{
  "hidden_size": 384,
  "num_attention_heads": 6,
  "head_dim": 96,
  "hidden_act": "swiglu",
  "norm": "rmsnorm",
  "qk_norm": false,
  "parallel_block": false,
  "init_std_up": 0.0251,
  "init_std_down": 0.0,
  "learning_rate": 0.00146,
  "lr_head": 0.00853,
  "warmup_steps": 233,
  "final_lr_fraction": 0.05,
  "max_seq_len": 512
}
MLP neurons of a small language model. Each row is named by its layer, matrix (gate and up: input weights) and neuron, and shows model dimensions 128-255. Each number is 500 + 40 x the weight over its row's rms, rounded and kept within 0 to 999. Numbers have three digits each. A neuron's up and down rows have the sign that makes its largest values positive.
A block is one neuron, or neurons of one layer that tend to fire together. After each block is what it responds to, as a language model described it from the Wikipedia text at the highest values.

L5.gate784:529557485516551523519569512555490496482507504498471443501454509463527504457506509516487495531529527464506437519533483546491560544451472543452438476554535542558523518517488528485471535494454403526475514483507505466424457487478576521507583507531513464476473538564463541508458490563495474473503447524439553569446463479528511471472489556490483549508586550510516400522508474479430509465477
L5.up784:543538480444436526435535538533550496478561473497525537503457494484538460549530519557489518473502505477521571464494579432482560572556501495460501506459490514515537475492482497482573481367534480494510541518462481470493454525497542504501599459413514504441483482423518546491385525528465500462462498493508454442564498505460542486532426507453499515480465450522494441531493528452393406512494
Responds to: Location prepositions and addresses

L6.gate43:527509473497491477547509437533509442542539479564373423456516480506520472491490452470512480433573422492506496495445523535568464541502446467459491489475483518431498500543441440520481525412461491587599539466546466485573517389476560504483505513455522507516488489485528523469523549551525495532499495552516472502535498546461469526475522506484485534461449517487545461535519487518461442566453
L6.up43:447475432459422415587550465451503436411483465489493489513467519490526422477454427413485534513581501517526470510386446533451504434473525468466499488515439477435510494466495499459489418483476458493512472500549524473577465520550517513521511505506485515470470518504530484458469441558500478505524517560533532470521445473527502450483490564475468485501539492451540461489514482572510479516544
L6.gate180:558478513516530518555567530545465494501565554489516506428491536517462505491567521566484452447597426516537535434437540482516487414575450585500429489484601553544530577511532479574515559580540468520493464522521444472524531457451516511442543477559489452482480474486465561488423545470533459515475522485454525486490505505513578526534508504465491494455484512472448490441424446540499538509436
L6.up180:516519413487525514478484515532440499523527487485468465455417423515438475506458511443549477401464477507491437535445500461481538491549459455448491470498463479547534593522535591514502476443522513543535501486531496479459500476475567458569519473519561472552479497499487504525461585523493545553489478516526480479515560576498499482486480496442526513419537490497453511455462495445531396532350
L6.gate392:532540481541507457504505548503531508487459425561466491473469570522541496509467498406581505491509501513494526586486460472548556512461549531476488454496527446523515532521453494470508595535528506530509550489503490457506443546560523490482475532560505481525466489494522442546480523508452528523477445483548445526582534506428507527512523538485576500476496462502478521482483492463572480478538
L6.up392:459541403495588478566487508524478465491492461499459465489529498560483451521543561450433452535503464418537500449471451539565513551486390549439472456465500490484482539535442529507543497519596437546546508473505492519531511473452528490573539541496476545563469506496541516527477509479485534500463481551552544562537504530431557490478457501461521474470459502507520551543432526581522523469533
L6.gate518:533543499507462508496474532537574551546505502553482484457477527536514472544443508503563453492482482513555437478462501519492495545540487581432440486525521490493495412510499500506510549520464494575521518482528546447400460455553542518492582465457414481493578520519479468420483553473424516456570477491483530492454521444489547495522572519550445499532441509426517496501539410507474488514510
L6.up518:548525484519470524528439521452499493515547518556513482445424521496528543467474437552545532481476450507524505431442482536419579489540522539463497545542526473523512511482536485497519478549412412529509509533460470487498490452525519503499458450471530484490546441494439452441432528470529504379490543440520518466496526509543479523504494546611510504488553445490455489503510533456497510553485
L6.gate567:509594461500542494559435493529410399444546435509468475497504552523561471583485498519536486444583406546465406481497445527499521545581469529476459481472507558532507571539450512511524534486562545511565503498479482491440508484516525457558521458486549502547485550467491409531445541510607539518493527485500521495527501497516517541455486561524478475455558466598451516431463524566491441535486
L6.up567:532551479501617546499502522529503568514559480495472506463495477604474500617517497509515508518503463514493509519487452553490527496471508475423507546444462439588518511505524498491437522553486534543587553467523436494495405528460500471552552494494523431516561479584500477525412424522472553479529425475481551493485411480512487585460512534517529435460425495506410527509476498480551493479465
L6.gate600:543516472552468460508540588581517538492534519520473422439492535533447456524529500502538431476551442536445475479472513489520496462462438482485456518485498492535513482564501586482486439515547483555518559483514496447479511478489509474499563533457548477487494523546482518521477451501547524459488487503505476499517523487492473577512557461464513500394484465540460568508489461456548530536456
L6.up600:526426506472507456448508533545486445560518548516505487527452504488520560577439494464472450477497496486472456578475456492497488473535538489530430491462430520518522529477450529484475523470565539505533514525494492439525493520437524511580538443496574462534534500498534533494431561523507491549488529496446505398512542542530565474557419479526508556502524523468454522484493503516543462516440
L6.gate999:504542497513493506467422492515476483567586451526466537473471535550503503553541574504518534485575431566512533484437541504503538565501523508530521491530505480503486545485468438431502524503588526537574626484498480481484489482491398556492497517556547488519545568552526522467456476485537510466424490461464504427496531560455479552518424467565528448448584355554515500439461479487528498522420
L6.up999:543496491480469553469537509543505557533473545530473488482526474474518489465544478526488467526480445483459487539465460502480536467532490520487462493532537513548519498564481542451458439556572502518546423514454414536496430456431484547519487441512539505477501465558520478522494508438474512434498532491542506540460475504467486550512559486447527453533412505585466458506554656589502492513462
L6.gate1018:444526559450467484563559370502468480458545406446516557477458523602473546526528417463493528499552541447565528532478471472496533532567449491467487549457520432519545471467479526511483484497528465500513507492426515448528487465464509496517525547462557500476459491548508467513511549483548519487512517513494534484551482517517539440533483488458510499434555526528422597481517474541438501471503
L6.up1018:569550592506468449481505492527487509530504527468531477539492430539552447496489528532532466420526451576520469549562509497508539527485510492460498462499478475452463472479413493476480606456480485490445520539477532432437501543609524445513539608429505469490476475490485513539533497522519536584525475531519460503499533501444482521470470562444404438527539456567565537427523477499562483459602
Responds to: Pre-noun modifiers

L6.gate23:440615437556395473543490550440506422541493540479538534423488528508480476479473519443586479541566446524478517558489553472495478504465447480460524480463512578544512452553527469496489506543490475504428464438502516484459523450517458541485442503522500498529483488507484486472509524496444495480531474454468489516567542512520383459577489451503461518459573433553517510420502498530484540473483
L6.up23:457545516474564518586459447505504526503537470537466525477510468533514455454478558513551425499512495547497517462527501400496455497568478486530530489521467479490620462536499513545511478505484499444451571492486504443435456454445516531449567536469455513491473526483519531588521520560463534486444379518522535505497573518483463548476517498474452451526521511458493485509515503530534552411479
L6.gate50:537490515490499482532511486604501401471547509565448455493502524434602508526495494503556515514580456487527483479433580487600522485608431568556526513500634470584563496515550484539467472429551484528502515461539538481467437485452552517529526511480556576535504482524542499491530498547523425456564499514446505466576499514464417521523486471529495482518522448534544555471502451508482489449460
L6.up50:511489467528551464591509528466498438493490508512509482496516527441450489464490540441548576522494513460459518456443552521507518503526472604480451531492505487557527456508493521423479567519525461615453450551460456489450501554515472476499525524497477549546508587491501482508547573430497532586531501496459453533512501514492469412535442570525521505541518477483446516510485460440491541474536
L6.gate75:474507446535482487462486474500499531428487521565437438533564512519498475537452590515492466529524456478502552497511501535522576437472452486497413446473493496553537517415461510559567479496477456511416498479531490467457478492507459534481559520472483554443544523511507527505528489423519527524561469502488496541457462535607434409502406465442478465528491525505493501506509456602445515513503
L6.up75:445534476447535514494503492479514513489425472486541516485432477549426568589530563522512507427492437475514474492508488480475528527564442478532535521519501486485549521512497554515500540550558505455528468537571468466454583469494487536470452452549529475443521510432494469505415446470542519586429447481477462482420496502484530468496444545496567536501535483555469520458446531537525476432535
L6.gate246:424533503444484501516521531449447467508482488512463543457517506430472494478494597506449396543560522452503514494424463450562471502527535481437472496489523519508520452516533523472533521498513537476548506491475471416443473487468527567491481530515481482480475460624432493515597526540483520486462520502469560574528492504523412546437469530557525484471543465500473519463467491554502585446494
L6.up246:520598425504442540558492504514473509467430497478535518506475541527489484446459508507455497475466481509564471455492595578408457462549386480546485498441486459493507414478539473461465468493492515549488474512497509437508479476529513434501512527461438484497470457478485513496504408517467535490542426489411624452530481537500523444453534492495500534467533566478437479466519497516531511515525
L6.gate252:475468539524498494493552553520478589510534426467407515502478560406529507571418565534476503546509412463516428417495532501534519504490473475481508522501524509609455439439467473510515480484532505465499526499474528509407494513500480538594564509555521500504482494493508577390552483542453499408528480526473528478557513558510412532493470522550498475456497515476549458440541445506483560501422
L6.up252:439384480577425494582526533479511561483470491465476575518574550451498563456462509476441591497505445446475405492493507522494453557540428544473517481539506561538504462533553463495514473541527459465434489476456510447520495485465497510514505537421461511486558437489545470483511528442548534496563511432528446576506529481523435520460526484544502507433582495477478459479517485529452516488529
L6.gate454:512538478502571521569501472507506498485486481497483522474456445488456462487511415487470517513473482544463608568455516514523494442499548542511441585504494489556572470490501463467494545525508415515470518488469526582492460552509465478537450526496524522504491551528507524516528535470476489490505544504503437459517507492565430561478515483493562466560508496444566543497480419554516494466516
L6.up454:493487447517545536464424551543412467498484462510494459444539502536458490472490481565468434533442464491479523517581573489556479467497492473527463447540565521503452443525452460516423526513481500569479513484551541463506504461400509496480608524480548448561495492483465514462499457485484526453451468490473451508592509527484457490491491513536554526517615473496444499488449571535482542486463
L6.gate502:475533513392464486464449540541422430517467551522438496516515467404541544552490462504492527544511455457501553541431495533467487492560508531542515493515489538465566522537459496458480545534530434525456540450507544477517473555496448468517555457415484537489512472518525519469508512463508485499450477513530517504506467454518414544517466411546593538501561476513423532473479490499425526450465
L6.up502:532532514512529465505504556521468501496514462526495504495452520495436555546555527517528487469506511481517513517490512537447455454525469543480458481441535518510524425513516516489584571526573465575505484431504571471494499545464584440517508405419459512526476501498544565469524459526518497488593478549498533509441448450482512480463500508484526532505520458491515525464478490506570523493512
L6.gate741:486525490514585504489453509573479435493495465579522481415503457528532464543425540493451470501562561446437453528521470488569528487512468466479484511472468507520492453467459492479478482538483473529526499484560540547447510505520471536462543511515540443495487540447589458584554536513456526516505474514390498428494477502486561411508516534490556500614489514518432444451489509499544497495482
L6.up741:462611445418517464495503507498566504480480501447489531411565495504514442452472549415526504504534461488431475458549566509531482488475450527568469512526525521449444493498502529516558452486485471523484440515504506451494471538542551468440527425527571445514522488452444462502542463516530476497490551517473576462464538442499525497440434521461499537517491569481451516461509533529479559558469
Responds to: Category head nouns

L2.gate182:529498440456517468521470438424456414520590496522528438511432526541484581545460514516418528428473475525561495505521458473508516490528476445460500525498554507491486475507513358479485481541477497511540480535556495499468429447556497549460566415525494487505460472545503570475533463524541484531567482512525458507503477543445433549466496555478472530454531535490484555495514494504455560479441
L2.up182:515471525535436468491471542479485483442561505416465503454506484548470599583527536513462464476571549462506508489523483482485585521580455489419538455516561515543468504522454497525488467492430533502537564559509490491480513507525509510476517421475476416480584441443525474518466428559475508424529507461540482460499521515471534534495457489498558489489538475531486534519464534508439506477511
L2.gate220:512512504454539489587508499504521466533472510477470564514457404418543538540473496494517566426432441480523493466437452485516519467459470544477460432483540454528603556490466456447468550496424544485597450473482553463475533548565567405505507460567472441558483466510492492487473570487455515460554504504505466428434477510496511486493544535500526477488535534454463555437470520520445488484539
L2.up220:540530552494489522527506515454591534440514527510478532526460460560523486465486489490514499483440415467533536526399548537530538507539520535538479453613555490510473432508506537549488465545493505442429479488516507541526547527522547509512555500530453498494464374443545469479497528473509456550525431512535505487439480461516563563531442551450566543432478457495414617441505495539521521540477
L2.gate311:489494479531554533484508548508559457442521500597435545445479507505468499520455457428441461484499539558511448524540521508440463460506491496469541448551510507536550535468498444482521544545502436433553464471518487476457515441458544479523475475519429444504494560493503555468544559464441513503517558470425532436411459471476521477573526630514429507514549481453512596474491549479467531474486
L2.up311:492527454519493446535588527526497456423521473501524498536510563597529489465492487466501499494491484448505501598492520518460518547541544499517546477601581561513421465464481480466476509493527472412490578534498474503522542468530448458535520564470483419527566479487569478504566513489523503539556435474511498510480456508484486477516464502538512471482497540466513554519512481510469502473520
L2.gate433:427501542470563549554504467512487390533606505500519522444420516512441505537482457510504485413522418466419483470523488484499527542560519453498517539560587559533477487493522439529482461511487482512528498458471517516508518481455476545500503480513501475542457507554469492465545428466550505507468445471545467499532510454489471539494511448475590555478560540527454494468467493500424471502493
L2.up433:476504475519535542492495470449493518434567551534459498476544522455524498534509533453450535524452464535462482506476436513538598483510515547496490515524515559487465521515542549534502547472586461462441513471531505479522449516520465477501568476518625593526498452541511491542485457523577562474549471558454545494511486467555459510483584516508491511531488471468549482488497495522451594495530
L2.gate865:499466578524485498553496475444450568457564502515479550497602486497479564521492564531522482461503442570488489529485490468512463531479506514498508496535461456513422487519491601482455526449550456491420504556478516451474614509482526417544467537467522459480568503521553453540629420477468535550478488491552479535530507482513530490529461582562482533455446506456524507506471466482499566530526
L2.up865:465522497539592547492519498446468466426543549456451518451488497508554517519519538512517499549560531567526493536561488532485478528531467492500526464561537441504525427530455463452503505495489514552498497469494488484442508546473496492488564549519513399562543484532484452487524522440467594465565506494479483526534616549496473512540433608504458478513492491495512494526548490459463476465494
L2.gate931:491510494397484438570465510501417511518472485547521464447529494570438460604433455441509502461425491514497523458517481524536574519497513406520493511545496526525534508476501436474508464464467406478508509427490521458480474549577475466480582458521467500504526466527484476460493529545507503499468473492467537518435466515467538462508512483397615579500545484464483501486439506502467537483527
L2.up931:496485439585451502477484524498439562361522559528455462440509529540449472515465406430535489512523488528504516475548558515568535477509535458572512479466499529496512468505612403430474531469471484510498618473553487439514462409533473562551549469464526533507517521519480460445538518482442500567495529492477535487555424459534522483486480502526552498506482422459462477565502510504478509527492
L2.gate934:443418502473508462510537459481445507488520493588512484490490534614517458475467577519492504531528551530461473505451478484436440470523535460509526445510496436447473502490556452483490475467527520501506516555540543496445439521469538512505471515521499449563506473512520493489531497504553581485567524497447456510553448581482548498525512478530532569497561480467570494486480472558440488471483
L2.up934:511609484533547469509494477470514453449508534531491482554509394509465548564490521531497569530535537531502556493474522495575536536526511472466543536510546484489462491498538572482534513515626446498503535525544454506504539493428478487529503518449468474531450511500546602481484599517461497523478425520538518475548515509565535488505486501445537540432460604536468560488498531521488566464519
L2.gate960:507491474480489541474565402422502578496469489468589500479490519540563449531480522496496522546530488547469489436497506513417529487563458506468500474556542550442508485515547480488460551510512534484446550493503455523508551529545518422453538451569606449530530443453520450457518495536526522446461490493466480518451482486431514457453521467472561557486454528559554552521496540512449524494513
L2.up960:515524485490503566518504511560439492504498477484533506410580463472528560565489540499462477425493519531554491475529498474522540419579509494488488377515538559496412500479504451530506534579478560547487524531515473372437450488453550451507464484496470408500434523546551496507549407607445485451508549512473496481578514524502483545504480603603517480455487478560549529516520495508541525493451
Responds to: Number-ending table cells

L6.gate147:455506467480453499512560487481540461451498513541512584512450470429483405464435551500508516507480535509538469455490508613464526492495497465566464511522542560508462538457547495470495554533537446460466565508483541483473459552504579535474526544537458489481504523524528520512504551489603535498577546463509532476548476475476533493512454464378523494525533532516507550517485480548534555444521
L6.up147:513499513505501437446442548565474481517461532555543473551497533566536430476473464439483493456510537510458593459443447450501540548571497542507465475475483514467534456537525479519515527608506505491520493543499456505472474451465545523516473473433565455576529572536538512519536510505407550497484491477513485535437504490519499379507443482480441504484478547538540486500472520510473509492498
L6.gate156:553458373497472528463384447462545456493499513502567452419445496524498534490495467438529521524523429549458467463487398505500537434509559489481531441509470483499534572511548502515461486522477460486519545523527494562475485466473434538454462444514513496489543475477518499505515529503517439527461453438509431529478447518503519518474479581488463525449523542452467501547510529527520490510431
L6.up156:547388439503498565431492512519519497517519487509550521451472392533512585511509485458462475496493493505475535519476471513501511462526533477480538511539445452501487503506584500527461437492493483520538487504562556562492459453530452576480443451518468449451536463498536484527536489471460468541516504432535514508494475556463555470503431586489469518475464525453428493582547509507565494539507
L6.gate265:543506488512429488454541536484525518502472498500507570467463472469505493554441503504502533438484431506516603492571524508503576548577517432479461456514585461567544516516532504569501479508510474449484503505473540509501514474492578536524503506468468495460490483490419484482480444547569493448541503448484505518503457559480475429536581496513533512548539513498497435511551486478438524517421
L6.up265:472490526476442528452535501509470506483560420472523558485511480501501541483441430493506512525492464455544505519477532566499495596534451393481506443484547503510532471550515541487542502588536456412545542528519506522570500452502568511516536523573493504485484466494556501482457478450486429501569550429458482512477486506429525477576518543489542574476512473458479474525413437417567533469481
L6.gate426:472494486488499424529487475552455421548565481479464476515516582496544485551492427525466567529510459552494531485478475459544543466530497500456474465511499474499560529483447476467530489533496480487503498581445475497421495503484502461426510448487503445553435588526512420499490491553455594474481462571489450510572499546513451501508457517465475491558597514462487506461450508542495518413513
L6.up426:501496490441498453494494434508425515454502522474504526496494524554465509548483441505543489552538480504525480478452531490560510517516477532461512510499547486491483489578495461519537386461476539471502560548540508522481494527545459469432477497526450476535473495467535410516518448493550545513454504519448440517540449470489454448495429525491457602535533455477564535467524554508514477508570
L6.gate558:574456426474515581474486437514478519511533484520407452442462511532471443510482474489536501471491481502502481452514462486494574500462496454512462516479491513551471538422544392571484481478457511579415500513547505521528417523489555478548445468564494522530518579535403461483535505532487485488503481542459498515500529510509529507569555515447460464521491496528521495508491417455497532539471
L6.up558:504481583401492501476540523464473487589494507545501480450440503470433508497538468577534518405481539471540466469410464482500468565473522509464465534488557459520529514505524504495529484516458494527503457536500579538530498504528430562462455467498488377427438514439471481461459510580510556468468463482538481563534481513464556443450546515520477533467505494503578494571498478457528434460533
L6.gate577:549475486574512485484471461560462494518502599437495529519523490526558512485528470497505486500512412479501533468481500500516561453529494518504488549580500513514461529541544496524502555434533486520447478481505534472463476539441560538500523431458552496518454528490563497569488540516530567448504583564483537527465516479500457512477567547493503459483482523486477531503527519539471565429463
L6.up577:530517534617458522449549480501429480482499503496542484498452490499454480516531470476502528542504463495555516501568570498523558543459533503428510446509559511501536491488471477497492543465449494450498514490484575490473558554538562571566509545441545450490469472493502491509578513462521537419570521528483568452466506526489567524520469532519465541551531528493453477565539522471452457492470
L6.gate692:596502528455457455489505534498494486447463426509478460474425547465488498519511505509471562512540439493464509468549427523470605417504523535483511496571477435496485609466556456509548533496493448437437585499542573496384500581525548508484499436525484512521480482541556479526477561508542441483460492518521481545490479491455548505458504573520482477514487507454543435539484558489531463541505
L6.up692:549474570541466489421506575569546506499503529461484443465463529497513474507476503546527532434483443522475523483438519465549502470544469475494531399513546494502477554434544463514495593522488467484473573453490547546455516524499515492551464475531529504541500500518461496460459428595537538461428448490417510535504453518439495483567493501556458421503466503541532417488542510474522509532471
L6.gate895:526488506489483490446463523552533489531591488512569511482443499501531532470541512508532606489524441462457498480483530485501523532404517452493474459452562527472485515536376425457498492519496450493476510510466516567404429527529551511476567396469442416499445577426582514491490541541582516473528499472519454476483466504450456545462453495491552496438473547534498548544579502541524523490433
L6.up895:545539488503570440504511514507507485498489453492414433432494490489449484532513459553504551463519460457513483517482451461487582542512515448518514470453418498521502482462492542540570543490520499435441567428543536397491440484518544496516572448555468522529430543435442504577546499564500516543586550553470483450460481503459534415472447495522468496450533461514555448562523537520482459558470
Responds to: Place and address tokens

L2.gate347:530466427491420525480551523536514484505550526503469501486465487541456405580510533491499484476525494500494544501550495534469491434493532538502447459447568529488470543510539525513482489492519504552541564485443431552491494468477605477510534512515525462465507566514500455551497490497546477472528458558476515527494474495514588546514517521604530548475502475541504458512507468494541498508368
L2.up347:477453449489550417567497518427434421468500453518479449460421448513448486526479501421473398543532470506480544554511509508499444516547527518507515475470476548586421519483535479481554509464538504538551482500512463536494596448448463528501550475456611488485503547519425462569470493527518450454471562467438487501519473468494513529528479527489517458390479479517491583483491493541488474527486
L2.gate368:545478527533521510526511493503449534572520476463411540553495590478487533537493498495583488517452471553520443478457426471457483466531469440514437442557533550506500513508466471422523535501509509582466548518455477556541531455410524522480524506513499536534484478571560447491479516535491502529449483564439564579491461459453536411482493458512512544497452495474484492497505544540459539416496
L2.up368:522538466532482532517477483511514542549464558482413549437485530517420525521483494503500484541514463528539497525531487546481488453534473481479513475623510546544509544460464523447513452486507506572494490496464481581493573484552546527443524515469528537483483535534531514503490498531467458518522443545471605574489439429541507506522548513513519527448409464439437464521536517498442489452558
L2.gate455:543561509467492496550471455506476593511516580417485444594498482504484552479521484443528487524468408485517447529510500522586452467527432494450478514489488600514558495532576542552493473501482448562489520543537454481546498519501546460564542535415514506509477519481481452488486479519495507465591472499582608453498542478518520482480497540425518473534477514514474541508527512572470575447481
L2.up455:499515491470509486551431473427477466456412512458485498518463461595508504484550511516453486516498440503583487504485491530451493468468519417457470462487460588569514495486501538545533482481483484550462475504575504508484462544474549500528510489479497546461457505502514468485502528534561536507587517512589582543411475501567599521460454482450554533526518518543463483559493498521518552529489
L2.gate482:513498446519500403467525460481525512514517489559466436530463514525540521513556574536488531551453522491504542466481467436493542477494543493506499499460546550537570486466494512442547450516479556468508478499476433475495486487484461397500480442534576518503496447612493427506515494528480470411562502482464505549468536487469530472528499440465513515526468502476462530488549502542483540462543
L2.up482:495560450487485464447514463494560553611550537551508462481513500462481549522490502567536474505466582528513512446470491483495526478510528459534426522446505499595538484466493550511496456521539550516504479525512431460558495471459432479513440513511501530514452561487435454483471449496549461522494526533508525478527477552462542466515517508482508544476472504549471548479504517513484470462418
L2.gate566:463500473527497589467527546502443503579526450529511535454508526496419521516539523519517486493537476458566457534466502591547507458472513424431521540497523456530525526485503519477496555526557547539522513554537482484613593454537469508444565478443461470486473511551515477510535488585462508492513530485497523499468535561504541500489459522569554502523441443516412558522547460501492527508470
L2.up566:578462522447500543488506599547406499564506458549583481427505568536463546481524452526499425457523491487545515438497457544457478479524558459452496524469499536455497518551479469513505558482551470497548543549501497428574469454439478469494482458447558463513520509463478520535461509600547444418540459496520531502492505471479529549506541482477477463479474489552439577480492503489475486563416
L2.gate825:533561496481468518529478571528484503536636527503477517438487466550436499546503505471483526498453483500522491515526519511463484466468488446524478564480483538516508504499624568515494441464567535488491523486513472482540527551476484383492629451476540448530439462520465525478481471568470526477445488443430522543476585507505587544412512450464506506527520590483486558442499491487502483516393
L2.up825:564524472483484463462504485586475514514516532520570499468562492508498492462501508515544551490470545548520493477543462472559600488509514531520559568483506437478496570474511465395510493506517480543505514557476446482405539500513541432437524506427549498454473463549545505503489453512485477518520576485509545500495526481528534498491394585528451423476461574491415554538555551527538497530445
L2.gate850:520540541531421487434453521557490515571453492507543515512501637463581441539517479497489426549504473579553452484525472532479515451453521436488498552443510539504538472502484535482517525532497547610481423478513442441487437511512469413480560514436438476467416539543469480491415487504425482420479526505532540538500504464479486529485493515523472504528468492497469555499481488468519492433480
L2.up850:510522478525480597467465537563529530570477460543546480522532602534530462506538454531529437547497475486541372507465446514523566466464481425450496556474506572495481442504480499443450477512465510512500493496556493415484496495535460464494555508445512466457457477536520447559467459463508518426466528508554587534491472482496440538539507508505425495502469499529459510480490460480534471490483
L2.gate880:512552424492473496548512550443519471458574522545476510551530496472513517592473482446499502428535437519460426585440434568375574454448569539467469469492490486538534508526529533468470512510554446491479544503486525513440534447467442490449548486476462529479514532574513582522483494510545463551434538502547548543468524557509601522447473511528548350434468451476487522502568539498441558475487
L2.up880:444470533573489565392455530493488475479473472497491481496559484541527517460513459495526515499500519489469522482461486515556445465498455529440522541562473474502520497488483409512474528475533530493553482419582460512515448538482400559497444505513493490524479524507521562539461524459525513585550538515492513484551455513562431425457529436501453484521481501432535506519489526487492442468479
Responds to: Adjectives before nouns

L5.gate494:530552472500449474527449461477475486551536485485454491471432543528549570545550445480434489423562471518425463458535480459567554515496497470458471483467516510572581510479491535481498494525501526492545517524452516531542482458511536439490518491485516422524484460479540463467410439530538491534487556442497478500527543541503470590495570553468541521489498515577515506479579497540478515488552
L5.up494:499575516487509472563528461526514502440463451514498544497484545553546497528552502541447494471522482536449421492531498437585552520467574537448500390498509515600535510556465578398456519550484522483581498499536503502448555497533585461522452552476500492505453478498481498561476412450513477519551546452508504521496472519541436532437500475503476524469492473488504449447546486533478475504591
Responds to: Quantity words and numerals

L2.gate37:510479508475412548463417534546522508525565537516482514494539468453464494515558539461485497515467492584510481488555493480440520481516471490474522529535480463612502514495522511428523557535445543507545445516523532490529508532534484520464455536506508544475542471501453517534465501521405513498422537519481533532470507504491524522514482431464495441562483438486445501425479523481457524557579
L2.up37:460514580443472522535483514548512423589421502479458485529460521471448518549501617472555505498422438506510487498476451500483502452470510493467518477398521505553535407556474493455489512483559549493497458464557552533610509516576497528483511432459556391503529409535507517513501459536523512554504506486523504483451499542418431478453466471516450456569489520471479544469539525546483496475472
L2.gate265:506454515462489515461542513485531524464483521556555437482520573515516549598494509443470543463479470551496542463501450521466548490477448466546458549429484541516556558458502479504489571533488497527474565373502540554481511479452462502489486556450506418445553491530522436555460561475573511506478509493388454464523521550466492476474433529527484452461571513510542534525533379524497567484484
L2.up265:485479493514492574408522542455520526486529545475482458553528565535500612555467602451481543500481509512568522497542443531497549445489469488550499522452482551519450531467519499463504487566418552494480486433478482582532492503536440575549501524518468448470612443497571509566519507495545488463511471558382503441545502502470493451477478444530512521482531484513582526516557429443455579517518
L2.gate389:477519476564490476490485516500516492511431500494559472480528534461500451503505536508507588425546541548494531504501468350444467463524538471507517486475546495451576478501581501508518517476532582481480569542441537514511485523503531555458462490467476448466440425497496577527478495536403553500507536517472489557494515520518502539484508546526506501431548499461462499516487549557515482475551
L2.up389:483547466523466543475439531458484482507477506558477506441451470495489448491482535582526546474515580564509526551553526464421478553535528476490527510427550488490513538550592456455531447460488548461451528547503543450497533490479527565447498454494478482468501469451503593493559516570481531472428500570447525510493537527466544577451495484505485565459470477440529418465454504547513480449520
L2.gate458:526551496535436541520412449503439529457445525493504427429510548460522520541528545463461528499542526556539501456522480484455501496509474463494453549543520519422547516491512471536469469537536526492476485485434468494545460489445514554482476542475462482501531478514475500506467442505482521451437478498506492457518552522511490571491548540532507488461544539431467492479456508539466564488458
L2.up458:499527487556441560480440507520476587493450493493519454483505519438512546504527556506449546495546496562559430491470495519500485479539464486505427550560531522475489526539500508569487495511512510526496494533483435429589460501443514589470456562498433485472556491480531549539535446489463527458464457538483536490529537509459512491482544537565485494445503530501487511541508555549432514476498
L2.gate536:533492450486494593495476489453473423464490510572514492467564507520604532499561482482497479511492492561510477490450449481480523434530526454539453534509484514536530535499529515586479493507517454463416493514488520501542479492427502583468465465484503511447498459489526558593490513581566524553458455534488502491507513470472518409456503556596478506462478509470491432517476473525469560498520
L2.up536:565485479538530466461512482518485580432462524441534491482507551493525503537477499508479518485494500518551414486559557462599448436511454497477495505495454510419463546441482499513567533432395551490460470541471526397539538429550518475454512569406497448479500513443506530419534456489480510470556545503486519485479506468475521494517473489473512464473431513487537471469571512497549505526527
L2.gate713:451547528512504599517487458516542469484507440412486491522550508502542539529390537512537522512419505541510381548585548460508528470535474468515416526535541532510518581417549551471468482443520470489462505470430542509524444432476556512521527508484534509470498445527495528516529545518509510485485470483505534504541533493468449503512536481465566522518459441507507503581473510440443503515513
L2.up713:473517448567411497440511473495486482392516471487530504451567475536540465531448532505455557570498485529473535500502539559528529502458511487469442532578533527486419522497518540538488509509510452572489496531516532486556489448425415535560489493537449448423493500493450540466520507496516542547473569509508533498511473483574549452456481389558587435563421469454508434563449524487465609485554
L2.gate896:527528491500425425568462500476511480539579523432509433474467539426473487526505559513466542470563539539503493491489495524439465476539492531538456530460533486440479474526518424483413518526469539460508500552441465470514452444526415534468571465502517493612540643483468505492445555526491480454496526465484487467570490514504411481522590492515531516501445504507537560464496537531424510489487
L2.up896:456478415477432470524489492463520589447540543552476491480505534515452590538455562516477509527528523600424454520493526554498530524565510508537497497512519529527444524529568468491475498580537516545499455546486465503529482470508462560404549478535475552576507545464464554534485494521523488454470482521497496499482502524501517516509537504556530536523497448458511500476464549510486531478468
L2.gate917:569543522507516547467521541517384545509436520466468498493531530417497524572450554537495560390439482466539501486499519500456443480506468494434504526434553529481483440465492439437501507519462493530494482496515467552508460527495450555459444465474448502525476490517503436485493487500443519490409477535544456517537502497572499465415579486418536586512498539453417467569504510473496485510485
L2.up917:563614481464510529466507508531485442569519535546539435519518514416468518560543541532455499480483475474505509478472461445542491544525503575502483444438534485502505501479532447550506523519493510439498539431450518475480512446494520517467490455468515460502447527472489540544424507557488498531498434508494449435447527514532567511560601540517468485435510540559432451548442543499546453514466
Responds to: Person role nouns

L5.gate604:464493473499482553548446513542445544537527533575514507474528454440489505503423506499475491488523494528454501489490446441547472460455436586472508495587461519509567516524448454494521590518535449522504481546466551455538456482576505457509509445448503452519458539515442523452475477468448437520499391464477537478540427487456509574499465512483460515521573511470484527491472559534537571522506
L5.up604:507457427473528480492600546497524512449457506463434502500548580509572559541469526494534534564524506472543513485446558513500552448471461469496458488465482496581599505522530511497498550485601436531536489501519500458497503482553508489483494488502488470528514547527520491526537556476485535506414533532525535517457526525519524489485549539530583513492554423461488576475413561428507555459533
Responds to: Modifier completions before nouns